config = dict(
    n_layer=14,
    d_model=192,
    d_mlp=448,
    activation='geglu',
    rope_fraction=1.0,
    parallel_block=False,
    extras=['capped logits'],
    lr_mult_down=0.7,
    lr_head=0.00702,
    warmup_steps=30,
    schedule='wsd',
    decay_shape='linear',
    seq_len=512,
    dataset='wikipedia_en',
)
MLP neurons of a small language model. Each row is named by its layer, matrix (down: output weights) and neuron, and shows model dimensions 64-191. Each number is 128 + 32 x the weight over its row's rms, rounded and kept within 0 to 255. A neuron's up and down rows have the sign that makes its largest values positive.
After each neuron's rows, "fires before" lists the tokens most often just after its 100 highest values on Wikipedia text that the model never trained on. A number after a token or word is its count.

L6.down99 [104 121 122 157 112 130 134 121 123 157 131 108 135 159 152  93 137 140 168  65 155  99 143 116 153 119 154 116  94 163 135 120 138 111  87 132 147 160 112  97 110 132 136 104 187 147 158 157 115 137 155 134 142 134 201 136 124 102  93  73 105 135 107 150 190 152 124 121 132 166 136  64 132 118 126 168 133  86 175 122  98 113 116 167 109  99 155 108 158 111 171  95 130  84 154 130 157  89  74 182  98 138 145 111 118 121 145 151 116 115 113 170 130   5 148 114 132 101 192 154 156 140 161 128  60 121 183 145]
fires before: " " 68, "," 10, ")" 8, " –" 5

L2.down152 [165 150 107 147 173 162 162 151 125  84 136 162 138 133 110 153  98 179  18  87 122 129 149 107 100 151  71 122 108  71 140 105 154 171 127 100 175  96 107 131 144 122 123 162  83  94 119 136 126 136  80 153 111 125 220 144  94 120  57 164 108 117 125 158 203  87 156  83  92 129  78 123 132 159 113 149 176 127 181 146 109 102 112 128 138 119 120 190 144 123 143 144 122 132 173 192 139  93 120 113 106 158 109 152 141 175 116 140 118 128 151 124 112  24 168  84 111 146 131 111 118  81 145 151  68 158 169 144]
fires before: "," 18, "–" 13, " |" 13, "." 12, ")" 7

L2.down432 [120 133 104 150 123 130 145 205 103  95 162  98 140 140 119 119 124 136 134 117 156 112 122 158 147 119  80 171  95 124 131 141 127 139 108 128  93 159  95 135 148 143 180 153 199 165 117 140 174 108 113  44 167 139 110 169 139 100  80 132 165  69 108 129 164 112 129 174 115 148 173  44 163 105 120 119 107 122  93 154 108 108  88 118 102  98 102 107 104 123 173 127  90 148 131  63  90 109 121 199  74 128  96 159 102  90 108 113  75 153 111 122 126 183 168 107 186 157 137  95 161 156 132 193 178  81  59 149]
fires before: "i" 27, "ation" 12, "ial" 11, "um" 7, "iet" 5, "c" 5

L3.down171 [127 146 126 161 118 129 124 121 127 138 145 153 128 171 152 148 182 120  84 153 133 129 155 138  88 132 132 112 159  74 112 147 173 154  88  94 105 124 143 149 132 124  69  69 123 110 146 123 166 119 176  57 141  77 118 113 149 189 166 127 122 120 136  71 133 145  69  39 101 174 129 132 131  58 142 169 145 160 166  87 176  96 151 106  89 144 142 119  97 136 112 182 110 202 165 148 172  86 138  54 119 110 150 119 165 130  90 109 117 134 149 131 123 135 157 149 149 110 167 143 138  75 140 157 152 137  86 153]
fires before: "8" 16, "5" 14, "2" 9, "4" 8, "9" 8

L9.down15 [113 155 139 112 152 179 116 109  99 108 132 132 108 211  85 126 148 107 122 158 146 127 118 111 166 150 120 141 102 119 123 192 115 126  82  94 192 122 107 182 105 175  98 116  74 116 165 151 166 196 135  87 159 152  91 127 142  79 129  88  90 115  53 117 183 131 108 162 133 105 145 113 124 119 145 171 134 109  71 126 110  92  99  66  39 144  89 150 133 134 196 165 106 157 153 146 134  95 177 165  62 172 116 135 116 117 138 209 114 106 153 168 144 155 103 110  87 141  92  94 128 111 161 115 138 141  77  83]
fires before: "," 20, ":" 15, "\n" 10, ")" 6, "\n\n" 5, ")," 5

L9.down384 [184 117 111 165 134 110  95  77 118  61 189 100 177 119 125 178 126 145 123 151  81 147  82 160 149 152 124 122 130 123 152 110 112 112 175  99 188  75 125 127 144 119 109  90 118 123 122  84 184 108 116 167 145 121  98 140 120 136 169  72 102 166  99 146 155 135 134 127 160 145 117 128 169 162 161  61 119 167 119 141 135  93 133 108 151 108  96  98 140 130 109 194 193 167  92 128  86 146 134 153 139 112 141 127  78  77 154 134 109 145 155 155  71 107 176 118 108  93  94 135 152 140 160  67 130 156 192 164]
fires before: "le" 44, "any" 12, "os" 7, "or" 5

L5.down263 [154 106 213 146 151 156 145 102 150 102  64 178 139 175  62 118 166 111 117 103 137  83 144 101 121  93 116  97 114 144 127 161 136 153 194  59  81 163 142 135 139 103  84 130 163 143 177 150  91 194 135 162 104  76 143 138 182  92  49 107 143 139 165  94 172 137 140  44 168 105 148 143  96 112 127 155 132  45 108 128 108 144  96 102 187 149  89 129 119 102 178 103  92 161 133 160 133 149  89 125 128 126 121 158 128  91 182 155 170 128 108 156 196 140 107 121 149  87 144 140  84 130 103 128  67 100 113 145]
fires before: " |" 35, "N" 18, ";" 15, "\n" 11, "E" 9, " " 6

L3.down12 [119 151 129 150  36 132 125 147 120 160 153 163 156 169  49 139  77 128  96 119 105  87  87 131 139 137 137  91 111 102 124 101  85 132 161 159 171  56  44 164 142 163 111 121 134 156 139 150 145 125 143 132 121 118 143  78 146  67 116  99 138  86  79 160 177  67 119 111 152 132 130 194 130 117 121 135 157 115 139 140 105 119 136 194 145 103 126 187 215 114  86 109 145 110 138 110 113 140 103 129 151 131  53 200 127  95 164 105  83 123  96 123 204 136 122 124  98 171 147 121  80 139 148 140 123 149 128 104]
fires before: "er" 15, "ear" 12, "erv" 8, "v" 7, "p" 5, "h" 5

L6.down360 [109 181 154  62 221 108 151 131 105 101  89 150 105  93 124 194 156 112 105 136 149 167 147 127 105 168 111 187 134 129 132 176 158  98 142 166 151 138 130 162 149 135 139 176 120 104 119  71 118 134 129  86 156  97 181 146 108 103  82 107 106 115 104 145 144  57 106 144 107 128 140 127 130 150 151  95 135 102 145 137 113  76 213 121  25  57 178 164  70 123 116 191  77 159  68 156 158 117 155 113 129  99  83  90 131 164 166 138 149 116 135  83 153 153 158 136  93  64 107  98 145 117 110 126 121 104  88 109]
fires before: "er" 15, "ion" 13, "age" 10, "re" 7, "ur" 6, "ec" 4

L5.down280 [181 171  97  77 130 120 104 103  71 136 181 138 149 124  87 153 112 164 118 144  89 196  89 157 119 133 117 157 131 131 130 130  64 166 150  84 132 139 141 135 135 157 143 115  91 209 135  92 109 106 183 144 172 147 146 174 153 108 119  27  93 102 107  80 143  64 182 129 121  83 131 144 131 133 161 104 119  89 121 126 154 130 165 164 122 110  95 115 104 169 124 161 145 149 100 146 179  75 150  84 140 112 114  89 137 172 140  91 159  87 133 107  81 170 164 160 136 153 152 210  75 127  86  81  73 101 136 131]
fires before: "er" 16, "ral" 15, "C" 10, "re" 9, "P" 9, "T" 6

L3.down297 [111  80 143 145 152 139 165 123 146  66 126 166 133 196  47 109 147 119 106 107 172 143 110  94 140 155  86  94 140 119 167 138 147 164 155  70  89 117 101 125 132 117 114  94  94 169 120 161 144 115  99 158 155 112 150 145 139 127 139  54 105 133 143 103 111 103 175 149  80 129 148  56 170 101 113 106 208 123 113  83 167  95 117  98 110  54 115 165 115  95 126 134 145  70 183 147  90 101  67 121 101 110  80 140 167 123 128 113 108 132  80 111 141 101 155 144 113 134 140 147 128 138 113  91 100 138 203 159]
fires before: " |" 27, "," 22, "–" 8, "." 7, ")" 6, ":" 6

L7.down374 [ 92  67 124 123 155 102  89 110 132 142 115 149 120 146 138 107 115 109  77 119 122 167 149 180 105 167 102 156 135 154 164 120 151 156 102 116  65 143 168 156 157 170 120 126  49 139 138 111 172  39 127 187 144 145 138 123 111  96 117 152 163 101  99 151 131 152 115 154 115 177 162 104 137 165 136  85 141 184 144 180 142 151 142 162  86 145 121 168 131 119 139 116 135 111  72 179  99  91 114 144  86 169 178 127  74 153  92  65 203 121 127 107  97 112 152 165 132 127 131 166  65 165 120 188 118  97 146 100]
fires before: "le" 19, "al" 16, "her" 9, "k" 5, "a" 4, "ur" 4

L7.down268 [ 93 153  85 118 160 133 131 148 159 101 124  93  89 128  78 173  58 111 117 128 154 161  99 137 131 171 125 128 160 139 148 112 105 170 165 120  89 166 118 112 139 164 105  96  88 129 123 128 188 153 129 153 199  96  74  88 131 111 124 101  78 152  91 122 149 168 111 121 163 164 119 155  96 145 170  86 108 109 145  77  92 148 103 127 190  97 117 138 176 132 142  68 132 138 104  69 140 128  91 102  89 135 136  94 110  83 142 151 132 101  75 157  86 139  91 140 110 103 127 114 142  66 176  87 153  67 120 199]
fires before: "," 30, "ational" 23, "t" 10

L6.down68 [109 136 132 166 166 124 187  83 100 211 196 122 144 112 175 109 156 164 127  93 102 103 129 135 176 100 117 121  98 133 130 124  51  56 105 143 142 114 120 111  85 103 155 130 103  98  81  87 133 114 211 119 186 141  84  68 141 151 119 114  96  89 157 120 152 118 127 146 123 124 126 103 156 140 129 116  95 104 199 119 149 150 141 115 164 140 166 124 158 142 137 119 196 105 132 105 157  87 127 172 109 175 133 100 211  92  90 154  67 174  83 164 178 149 141 115 134  90 152 110 143 101  97 150 156 134 135 127]
fires before: "am" 11, "g" 11, "le" 10, "ep" 7, "ak" 6, "ec" 5

L9.down73 [131 128  76 149 157 138  92 116 182 106 120 173 141 108 102  25 166  95  81 108 186 187 131 160  97 139 158 125 115 181 156 102 118  89 134 103  79 167  69 149 120 175 111 145 138 158 119 115 165 114 152 139  95  96 156 165 170 129  87 118 130  92  85 183 121 117 108 198 120 107 141  89  91 122 130 138 148 140 130 102  57 125 176 127 167 132 111 103 170 208 104 131 143  86 128 115  96 132 110 171 187 139  62 200  72 119 132 168 109 134 187 127 101 145 129 147 140 187 104 124 135 129  89 167  77 126 118  83]
fires before: " |" 35, " " 10, "an" 10, "\n" 7, " —" 7, " –" 4

L3.down330 [122 119 136 113 156 107 119 130  85 119 115 116 171 151 140 100 106 165 130 126 123 140 174 155  96 114  82 157 146 104 105 119 148 157 130 112 131 124 121 179 146 144  76 141 161 101 167 135 177 181 133 122  85 113 128 125 198 182 134 135 117 167 145 192  84 143  89   0 107 170  84 145  82 184 136 109 114 150 108 148  96 125 167  78 131 151 125 124 126 125 120 124  66  91 181 102  98 122  85 161 164  98 136 105 188 152 107 126  85 144 147 132  90 156 124 184 101 170 154  97 111 110 153 132 153  75 117 129]
fires before: "3" 14, "5" 12, "0" 12, "6" 11, "7" 11, "9" 8

L6.down259 [129 191 150 146 155 152  85 149 109 198 162 160 157 162 139 168  95  88 139 145 154 140 132 111 124 173 176 138 132 124 113 119 150  95 123 156  91 206 174 106 133 131 147 140 143 124 118 109 131 123 189 158  74 128  77 116 189 125 143 161  82 144  98  90 148 114  86 161  72 121 121 143  78 127 153 123 130 126  97 158 124  89 152 124  95 118 140 201  66 146  93 146 107 119  98 113 117 173  94 119 142 145  57 107  83 117 190 152 207  90  86 104 123  98 178 134 130 104 133 132  87  56 124 133 125 131 108 170]
fires before: "-" 99

L10.down66 [ 49 169 118 153  87 179 132  75 158 152 183 132 150  66 123 110 147  97  88 169 157 107 117 133 138  80 105 119 178 113 124 133 104 159 158 160 155 128 114 104  82 111 150 101  84 165 161 135 173 103 129 175 109  75 178 161 135 131 130 105  72 154 107 162 153 131 124 110 165 169 156 155 138  99 143 106 149  79  84 118 116 171 117 151 158  68 131 117 124 100 153  62 146 147 134 139 127 107 142 147 138  95 111 148  90 122 207 150 145 114  81 115 135 113 107 124 114 153 152 119  88  67  91 114 108  90 187 128]
fires before: "t" 69, "ts" 4, "th" 4, "f" 4

L7.down219 [124 150 153 141 186 208 128 193 151 128 141  92  90 158 111 112 112 134 144 152 161  80 135 155 185  90  96 135 121 111 114 115 112 146 134  93 143 147 101 139 115 172 104 137 168 162 162 200 126 139  80 186  94  82 145 113  98 111 142 115 137 107  62 164 172  74 123 152  90  86  74 109  94 148 136  79 139 132 148  70 144 135  92 144  63 108 150 158  99  82 161 116 147 127 148 127 183 117  98 126 125 153 125 138 208 162 127 176 113 181  88 152  99 118 171 155 145 105 131  76  95 124 185 109 110 141 175 127]
fires before: " of" 17, "." 16, " in" 7, "," 6, " and" 6, " to" 4

L3.down205 [ 79 154 135 134 137 152 132 118  76 170 112 128 161  74 119 106 141  48 197 106 150 140 118 134 128 105 110  91 129  46 176 163 155 138 124 103 130 182 150 117  99 120 109 126 156 161 116 117 154 123 133 183 113 111 131 121 146 149 118 150 174 116 104 151 160 133 164 121 134 121  98 159 186  95 130 119 173 134 132 215 125 150 158 125 177 200 121 117  86 132 176 100 109  97 119 104 127 126  89 132  93 145  67 145 132 109 155  90 110 161 175 204 115  95 169 113 107 154 127  88 105  96 175  91 102 104 105  72]
fires before: "al" 32, "as" 7, "ork" 5, "k" 5, "es" 4

L10.down42 [100  78 177 141 136 151  77 192 119 186  87 145  99  80 133 152  96 150 197 157 109 143 121 106 108 106  92 120 140 106 172 123 125  86 102 137 148 120 154 116  86 148 129 127 129 153 103 119 132 105 121 142 104 140  88 164 138 105 119 141 158 151 108 110 144 107 158 152 131 128 131 148 152  86 148 129 186 148 170 161 125 150  92 183 113 127 179 129 120 106 101  80 101  67 150 139 161 148 154  73  81 163 108 144 130 156  34 134 191 124 155  93 127  77 169 161 122 102 148 110 131 125 143 136 136 122 101 124]
fires before: "ur" 37, "ure" 20, "ain" 12, "ing" 5, "a" 5

L9.down224 [160 111  90 115 158  98 110 143 174 112 135 144  75  53 163 154 116 159  97 141 153 109 121 172 126 141 173  86  79 133 106 111  86 173 147  84 134  95 138 178 112 166 119 104 102 135 139 137 104 110  87 164 179 110 108 125 113  95 115 148  93 166 153 135 111 122 116 161 109 116 156  93 110 110 108 130 124 147 104  91 128  94 120 144 134 135 119 164 117 153 168 166  99 148 112  90 101 161 105 134 108 137 186 102  93  64  81  47  95  77 161  81 136 174 156 118 140 140  79 118  93  56  71 121 132  82 178  72]
fires before: "99" 21, "98" 17, "97" 11, "9" 9, "8" 7, "93" 6

L5.down429 [107  84 118 104  79 106 141 135 156 153 142 177 183 133  59 145 164  87 151 114 135 137 169 120 123 202 126  75 137 109 171 148 110 133 131 118 117 117 142 151 181 106 123  46 133 119 145 165 163 102 153 129 159 120 120 100 132 108 155 139 126 117  64 153 173 156  50 139 136 173 173 123 156 119 193 136 148  77 193 120 157 163  82 145 166 174 159 133 173 136  80 113 104  65 109 173 165 128 106 128 169 168  58 156 130 100 173  81 133 111 109 152 124  84 129  90 150  57 115 151 124 128 161 149  98  86 104 178]
fires before: "t" 21, "m" 12, "it" 9, "g" 8, "r" 6, "ch" 6

L5.down364 [159 121  98 119 172 119 117 129 110  82 108  56 127 192 129 179  64  85 116 120 171 127 126  85  91 150 177  89 122 107  51 128 149 156 101 161  94  80 116 105 127 188 131  73 146 108 192 132 144 115 154 141 146 105 129 108 133 152 136 170 114 104  95  96  91 194 155 121 108  80 101 142 134 155 157 197 138  87 129 124  94 162  86 149 134  89 129  46 209 151  92 136 138 149 106 138  76 114 115 141 104 134 168 140 185 150  81  93 140 118 137 126 113 115  77  48 142 104 126 109  73  90 133 154 119  84 196 133]
fires before: " " 85, "," 4

L10.down145 [198 125  90 123 113 100 177 104 164 198 139 186 139 111  94 147 137 143  92 107 125 104 128 122 164 123 161 160 106 121  83 155 117 165 141  70 143  26 190 120 121 157 177 114 123 113 151 139 128 134 116 131 146  98 188 145 119 111 141 136  79 103 105 141 155 114 141 149 165 162 131 121  84 146 114 183 142 137  94 156 177 154 161 124  97  68 140 125 103 142 149  57 125 128 114 113 172  72 129 119 144 155 137 113 158  93  95  81 116 113 123  88  98 154 144 125 145 120  97  84 171  91 102  85 102  49 113  83]
fires before: "98" 22, "96" 22, "99" 15, "97" 13, "95" 10, "94" 5

L2.down393 [114  80 119 126 165 104 152 115 108 165 151 121  86 134 137 116 111 146 152  38 164  79 124 157 132  57 157 157  90 121 174 151 117 113 126 168 142 147 122  56  93 156 152 132  89 124 113 134  94 136  87 134 118 124 135 150  76 116  66 137 149 117 128 106 119 103 177 197 163 166 133 151  99 117 152 172 152 148 160 168 170 108  81 101 105 123  98 155 163 121 170  69  68 122 133 118 112 133 132  71 112 150 102 132 113 109 106 125  46 162 125 224 166 125 171 139  86 129  91 141 133 178 109 130 108 218 119 178]
fires before: " " 28, " in" 9, " M" 5, " P" 4, " D" 4

L2.down397 [114 133 132 149 100 115 163 114 153 157 180 141 130 105 137 113 129  59 110 109 123  97 148  98 119 129 134 138 174 114 165  64  80 156 175 118 113 140 132 134 120 125 137 124  74 118  78 116  83 139 125 111 169  98 166 118  98 141 118 132 158 163 118 137 117 101 139 155 112 163 123 159 122  67 136 123 147  69 102 111 201 135 171 150  65 134 166  40  65 147  82  90 139 118  74 101 183  94  98  76 165 111  84 155  70 183 111 145 202 146 157 123  80 104 139 129 147 153 168 130 103 194  90 153 102 172 149  79]
fires before: "or" 24, "ed" 11, "k" 6, "re" 5, "ric" 5

L10.down244 [143 158 170 219  95 121 136 147 150 162 137  94 117 133 131 217 123 150 150 172 107 168 109 122  64 160  94 118  91  81 167 159 104 108 132  96  70 141 141 184 123 127 164 125  95 167 116 111 163 151 119 116 144 127 103 109  82 119 127 101 125 104 160 137 174 147 151 162 128 174 191 171 152 163 132 123 136 104 112 107 127 122  65 109 105 109  94 114 139 149 123 133 153  96  99  96 114 109 113 120 117 159 141 101 188 142  88  68  94  88 142 130 157  97 135  86  95 112 154 146 193 134 182  96  87  86 109  99]
fires before: "ain" 22, "in" 13, "ack" 8, "urn" 8, "av" 7, "ac" 5

L3.down292 [135 167 172 155 151 157 176  97 110 163 141 140 121 145  85  83 143  95 104  92  98 109 121  82 132  96 106 105 170 103 101 178 118 157  95  78 154 149 133 163 149 189 164 149 158 136  94 197 173 206 126 132 146  93 185 163 128 132 169 127 150 163 116 102 135 120 138 161 113 111 126 180  91 124 131 110 109  98 154 162  99 116 113 114 141 145 119 120 134  57 131 147  89 143 141 126  77 146  68 130 154 124 114 138  84 102 102 167 187 133 140 160  91 128  67 117 187 127 160 104 102 120 164 121  57 135 126 150]
fires before: "N" 27, "E" 20, "5" 8, "W" 8, "4" 5

L10.down48 [108  96  97 132 207 161 141 136 149 156 143 133  96 174 135  96 115 155 188 147 135 162 129 132  99 143 208  98 144 186  94 139 137  93  73 155 114 129 169  83 151  97  88 151 139 117 161 142 168 153 146 100 123 204 118 112 159 167 121  95 148 141 153 115 180 135 112 191 129 116  91 131 165  98 150 147 159  87 138  73 140  94 181 149  45  63 130 145 120 183 109 150 121 120 130 107 129 104  89 158  99 148 173 100 147 146  86 211 123 107 106 112 208 164 154 116 130 137 152 180 114 163 135 142  92 103 119 117]
fires before: "\n" 57, "\n\n" 13, "°" 4, " " 4, ":" 4

L5.down306 [ 80 139 146 138  94 123  92 134 111 148  69 155 131 103  99 102 188 115 153 157 171 161 139 162 151 192 155  76 108  96  71  67 124 175 149 119 106 201 115 164 126  58  55 116  94 128 132  88 158 139 142  95 124 105 101  96 148 108 171 124  94 103  74 142 145 120 136  93 106 114 153 145 154  89 129 150  93 136 102 100 130 119 134 148 150 123 130  59 105 151  81 172 135  48 188 141 195 162 141 103 124  63 162 138 134  89 105  29 144  81 135 135 135 124 112 128 181 146 147 128 123 152 135 106 143 145 129 135]
fires before: "oc" 19, "ite" 9, "ach" 8, "rib" 6, "in" 4, "ric" 4

L7.down376 [121  82  90  71 139 167 139 207 129  92  39 136 138  75 150 130  88 134  85 170 141 160 111  61 143 137  68 176  81 125 118 120  53 103 114 116 128 116 110 116 144 155  94 140 123 155 107 175 167  96 124 115 127 164  74  91 136 141 125 126 170  51 143 129 169 166 146 119  98 165 178 115 121 152 140 136 137 132 164 161 128 133 153 133 118 181 122 115  41 118 138  97 111 108 155 185 119 118 158 160 118  87 168 138  92 166  96  74 114 148  57 119 114 130 197  93 108 153 112 133 112 167 124  95 135 148 138 144]
fires before: "ond" 11, "ial" 11, "iet" 11, "i" 9, "h" 9

L10.down286 [119  96 145 120 176 174 127 204 129  91 135 156 136 156  90 133 117 131 142  94 182  91  72 179 124 107 167 105 123 109 147 134 116 161 195 152 139 141 175 133  94  99  90 160 120 143 134 158 173 130 114 125 175 160 114 104 150 142 125 155 138 157 142 132 118  83 125  98 151 136 105 188  81  75 211 133 111 168 117 113 159  99  72 170 104 103 124 113 169 100 129 103 125 145 113 134 147 163  98 103 127 120 110 100 115 121 123 189 153 120  75 178 163 175 154 132 154 118 157 106 150  71 162 141 147 171 110 156]
fires before: "t" 15, "ased" 11, "g" 10, "ad" 8, "ge" 7

L3.down391 [125  85 124 113 142 122 152 113 141  70  78 135 148 132 146 123 161 189  92 163 120 126 100  96 129 158 136  86 155  94  83 175 143 177 131 155 113 128 124 100 166  60 132 103 141 154 168 129 140 138 114 113  88 126 145 158  98 147 119 110 126 111 108 181 102 162 121 148 226 147 117 204 131 169 125 146 156  91 164 102 105 163 172  88 139 133 106 139 160 141 129 147 109 121 124 131 133 165 143 129 127 127 160 162 129 163 135 142 120 176 146  47 156 101 148 106 134 108  98 160 149  79 108 154 128 168 141 174]
fires before: " |" 29, "," 12, " of" 8, "." 5, " in" 4

L2.down22 [149 161 147 144 141  87 112 149 132 107 106 132 221 173 123 147  90 128 135 127  45  96  84 116 129 138 136 149 105  83 129 173 128 106 178 173 165 215  57  88 158  83  87 111 154  67 195  89 135 156 172 170  78 111 136 109 123 135 128 144  96 144  87 146 177 119 170 107  88 140 110 114 153 131 124 122 172  92 159 178 148 111 162 152 159 127 136 113 152 123 124 108  99 115 117  97 136  97  84 115 114 102  84  85 132 109 205 131 160 130 143  82 128 146 154  66 131 105 147 121 101  66 117  93 136 184 107 155]
fires before: "op" 20, "-" 16, "A" 10, "ed" 8, "The" 6

L6.down74 [143  85 132 162 124  54 104 168 114 132  83 164  75 150  98 100 136 160 127 120 121 158  94 138 149 153  96 105 110 119 137 137 134 150 140 110 175  89 142 111 109  90 134 140 122  99 132 166 180  93  90 113 125 125 111  84 134 151  69 126  97  67 172 100 103 120  83 103 136  91 127 145 117 194 117 132 132 103  79 101 128 215 122 126 169  58 120 158 136 115 166 143 114 102 174  44 115  95  96 171 128 134 151  97 196 153 130 100 152  48 113 150 123 153 167 161 119 121 130 156 109 100 140 126 164 110 114  52]
fires before: "2" 18, "5" 13, "6" 11, "4" 11, "8" 10

L6.down281 [157  76  81  99 100 153 104 148 131  60 132 163 125 114  93  63 103 130 155 137 134 151 126  92 107 120 114 147 112 134 140  90 191 162 140 106 187 113 149 120 186 159 126 134 120 129 134 180  89 146 115 122 130  69 180  92 118  90  95 104  97 120  62 133 127 142 105 146  78 145 121  92 103  66 127 160 167 135  64  97 130 148 131 111 140  74 127 105 151 145 159 150 126 168 161  51 138 149 137 114 124 109 130 130  40 107 145 152 129 101 110  84 144 129 120 177 175  99 121 141 122 119 154  96 179 148 113 164]
fires before: " " 58, "." 4, "," 4

L5.down184 [119 106 107 126 120 147 107 154  93 151  86 114  98 156 118 144 135 155 129 139 112  93 122 108 164 122 180 175 127 112 146 172 151  38 176 109 150 144 143  39 122 102 138  82 106  96 117 161 107 186 146 154 125 120 149 147 127 155  96  92 142 138 100 127 202 140 146  81 152 143  84  79  55 123 181 105 172 121 137 144 125 137 132 141 120 126  98 132  95 156 108 121 122 104 125 128  95  80 142 104 137 151  69 106 138 132 179 180 126  97 107 135 135  89 119 136  78 104 126 127 137 169 141  89 133  97 124 120]
fires before: " he" 18, " the" 17, " it" 6, " they" 5, " M" 5, " P" 4

L10.down229 [152 111 161 115 107 139 114 138 136 103 207 124  71  85 157  80 154 128 117 134 200 136  88 157 139 187 140 124 108 117 158 122 119 120 121 131  80 101 120  92 150 132 148 178 130 129 101 152 129  85 185 186 144  77 102 101 128 142 113 121 157 118  76 158 116 181 170 132 115 141 211 130 137 141 138 162  82 107  94 112  35 146 112 140 180 147 117 118 124 178  90 214  83 132 128 166 152 181 158 120 197 202 103  59 177 178 135 129 210 146 154 164 128 144  80  88 104 169  69 173 145 152  86 152  83 121 120 100]
fires before: " " 23, " (" 18, " Te" 6, " G" 4, "-" 4, "\n" 4

L9.down203 [110 127  75 133 145  77 106 125  87  81 107 152 109 157 114  89 161 155 178 109  78  99 126  91 151 101  84 117 153 158  70 148 128 125 146 186 162 169 174 156 156 129 176 144 134  99 224  91 139 158 126 207 144 173 120 126 106  76 111 143 142 112 136 132  72 154 162 101  98 135 109 136 147 166 123 107 183  97 128 113 128  95  86 103  59 169 142 172 168 161 133 120  78 111 190 129 159  99 102 135 103 157 145 176 131 164  84 131 158 178 167 159 142  76 116 110  85 156 147 146 115 165 148 156 107 115 181 186]
fires before: "," 43, " to" 10, "." 10, " he" 7, " the" 5, " and" 4

L6.down262 [123 189 132  91 146 121 155 115 112 130  86 116 145  62 120 130 145 123 188 180  72 112  65 149 160  71 112 154 136 146  97 194 125 148 152  97 153 140 164 125  88 147 137 102 133 189 126 114 104 124 148 170 104 138 206 115  76  73 121  92  90 111 107 152 176 176 118 111  94 122  62 111 164 107 142 175 151  99 116 163 136 133 162 172 169 154 113 106  93 130 101  58 108 146 105 178 157 118 163  82 115  68 146  61 164 166 122 130 149 127 153  73 133 147 160 131 103 133 165 138 157 158  74 138 132 181  98  71]
fires before: "port" 18, "er" 15, "ition" 6, "re" 5, "G" 5, "p" 4

L2.down160 [133 203 134 163 111 133  82 106 134 130 101  98 158 132 158 134 145 103  92 138  86 129 141 176 146 218 130 116 108 145  84 114 100 135 121 158 161  99 121 139 125  83 106 113 155 134 112  59 172 122 136 129 122 100  82 106  98 103 105 135 151  96 146 173 124 114 157  92 122 102 174 113 153 150 127 159 165  83  81  58 133 119 145 146 121 169  97 201 163 151  90 100 162 112 133 127 141  81 196 177 113  40 146 101 105 159 143 114  84 182 113 130 126 135 137 157  97 120 135 113 121 166 133 178 112 125 121 135]
fires before: "ear" 20, "p" 16, "ign" 10, "erv" 9, "c" 9, "ult" 7

L9.down444 [ 79 107 113 129 139  98 116 126 152 110 130 169 125 131 160  97 135 194 145  90  92 161 135 143 117 136 166 138 107  60  68  89 133 152 123 129 197  62 154 125 151 154 108  97 112 120 140 128 146 124  78 119 122 173 140 148 125 179 182 132  58 152 166 171 104 140 111 112 171 158 122 157  98 170 121 127  90 167 124 179  98 149 137 148 114 158 154  77 168 151  89 119 124 136 101 171 134  96 163 135  93 127 169 123 151   9 120 108  95  77 136  62 107 176 100  99 161 197 125 138  80 111 155 138 162 147 139 150]
fires before: "9" 14, "8" 12, "99" 10, "94" 10, "95" 9

L5.down106 [127 143 164 129 142 114 126 146 127 189  78 111 120 169 155 107 151 117 108 149 134 136  76 155  87  98  96 162 132 140  99 170 158 147 121 147 134 148 178  85  88 113 121  96 113 163 109 162  45 152 161  81  87  53 144 125 121 125 101 127 219 184 124  82 172 110  75 133 134 124 107 110 150 159 114 151 114  93 210 130 144  92 160  97  69 180 120 174 113  65 141 106 127 129 160 108 112 145  81 142 108 183 125 127 158  85 146 168  98 143 139 105 109 101 227  80 151 106 180 128  63 124  96 115 109 100 111  81]
fires before: "2" 31, "1" 23, "ast" 5, "-" 4

L9.down446 [169 125  91 133 102 134 176 131 174 162 115  97 170 129 113 172 118 107 119 169 164 140 197  93 151 157 218 146  78 141 174 200  92 106 126 127 103 143  70 207  85 132  46  86 151 120  69 108  93  93 169 141 106 114 118 139 129 159  73 177  94 124 130 147 113 100 179 146 143 166 121 111 146 134 142  92 151 174  82 121 107 210 109 105 180 123 118 135 132 159 129 153 149  73 111 131  97 141 154 158 130 129 133  72 122 176 159  67 164  82 224 117 131 154 113  99 155 119 150 126 165 104 101 121 152 126 100 104]
fires before: "end" 14, "ack" 13, "urn" 11, "ac" 6, "ir" 6

L7.down144 [120 178 188 133 139 168 120 140 173  92  82 157 159 140 134  64 139 143 101 188 101 104 151 101  99 157 119 135  81  93  86 182 116  82 180 107  92  80 141 131 115 126 130 178  56 180  97  66 107 146 119 103 111 124 140  99 128 148 133  82 111 116  88  82 155 131 138  85 182  66 139 130 122  60  99 100 122 110 120 187 163 125 137 140 109 101 136 126 135 120 114 130 100 116 137 119 119  94 103  69  89  97 131 121 124 129 145  94 115 104 159 130 129 139 170 144 182 107 118  86 187 139 162  61 100 180 119 116]
fires before: "in" 32, "ro" 12, "rib" 8, "ain" 7, "r" 6, "est" 5

L6.down274 [152 161 181 113 139 189  96  86 143 126 132 113 125 137 178 146 151 131 118 113 111  96 123 128 109 141 141 107 130 213 107 158 111  58 158 105 118 115 183 192 134 130  70 134 106 115  67  86  86 125 139 204 117 132 120  99 128 110 133 126 147 124 115 144 177 113  98 149 112 106 136 168 198 127 158 140  65 131 109 121 169 154  90 171 121 164 121  60 101  52 153  96 176  92 105 161 134  73 167 134 148 102 132 109 170 117 137 163 107 172  59  67  90 197 121 177 129 125 123  78 137 121 152 122 117 109 169 140]
fires before: "am" 22, "et" 19, "le" 11, "x" 7, "ace" 4, "em" 4